Weights of a small transformer language model.
Size: 8 layers, width 160, 2 heads of 64, MLP 640 ReLU, vocabulary 8192, 3.68M parameters.
Architecture: RMSNorm before each block, tied embeddings.
Training: a variant of Muon for these matrices, 5924 steps.
MLP neurons of a small language model. Each row is named by its layer, matrix (up: input weights) and neuron, and shows model dimensions 16-143. Each number is 500 + 40 x the weight over its row's rms, rounded and kept within 0 to 999. Numbers have three digits each.
After each neuron's rows, "fires on" lists the tokens most often at its 100 highest values on Wikipedia text that the model never trained on. A number after a token or word is its count.

L3.up243:525439539464511446480453563513604503516438559499564434474529484462461423513521539502497450565409487534428534486528503602467543455432532484523470496492506544439513447493493518538437527465499485463499488497547517561506438483469495554435538531530539544541520496448492513518498487475494480590541527568507414520531491446522477538515577521520508569493553409546504462533523486521452529519469
fires on: "," 74, " an" 7, " a" 7, " –" 4

L3.up296:478457470450512461572414443497492464464483508552534484456567495452530437436517505499475541490515480484527499492605596468445552523504513535460548489510560442449512460508557511504519547555496484621479461473498553472493516554504492473460472499538530467457514609517529457513482462537499511494560557487458472544464502489552497439566456493565517509536433519517552487453469531439481468507505
fires on: " was" 14, " L" 12, " living" 10, " with" 6, " Cl" 5, " October" 5

L3.up41:495461408532443514514564482541484544499538448509563469422525579507550520559537492471504546520484510537464541499465482405488580481520476522546485448517426445480506453477531476547480497524476543512581541466520418545511529540503502550474516472472531526508426533533528510548451467503533528445431483498436524475604571500487478529465539511434478510544490489525498517542488521483428521547500
fires on: " s" 60, " S" 19, "b" 6, " (" 5, "1" 4

L3.up597:562511482468433525499614483462504497537521561545516468544502503498529490471504541457525509491558462460481523482514441474512498418506512559562493459494492521560612486555545496455473561504531459489541538486470438502491527474587490541510511460481465572472511565519524534477447523442520536451515539525540532521560440519556446442554549530493472519542449455484517538478503523532500558473425
fires on: " round" 19, " in" 17, "th" 5, "ighter" 4, " on" 4, " year" 4

L3.up532:521565535406453498460520521550558564499495508531412486561507507419494577501512493521497485419439460488557551441559516470470562517515511421487584475508562522493503457511588512559444517496509536474450528583496480499464523543543565448510439513451503485450550460489459529528489439524469547467500538537471494481519588510530401438500522447537501514454533529457497471502553535522507503484485
fires on: " her" 16, "°" 14, " Ser" 13, "er" 11, " v" 5, " loc" 4

L3.up448:448514518558438553535478515567455488460521502418473492537406553467527509540543517459480460520490527486554533502473506500474496492530522524506439530504486442542537552497506435466530537550569485517426524527493503569410452585500519480584482507427429516581455510471476501427475468579538503520533488548521472536456499498489500534523524507543467624503490510486488422454478584410501505513505
fires on: "\"" 45, " in" 21, " to" 15, "'s" 8

L3.up149:451507552491536470481439493524483451504548530489556469500497468479500560470462601419448451417592475514559533508508507467427474417461467432479460499493488514451552521457518527554492467523490513481449470443555401515570556568534507545441490495486525547532556537491522493510447481461545530466450535501484517398559479495559529478478528555614511499497528471477506464511490500465577479552539
fires on: " he" 32, " she" 22, " it" 9, " who" 8, " She" 7, " they" 6

L3.up5:583462455534545550452464459465460484465421503489574466435485554482547513511471491536536464521528471493506522486531440454532497497545490487495476490572461514478471477457488428477550497550497528485560504453468515486476487530510547476507495458504514483544522509557467469366574531463478493490516507496458511515462507533462579468471478488504532434524518466464527515551500524530491506601566
fires on: " Co" 15, " co" 12, " addition" 10, " inter" 7, " later" 6, " re" 5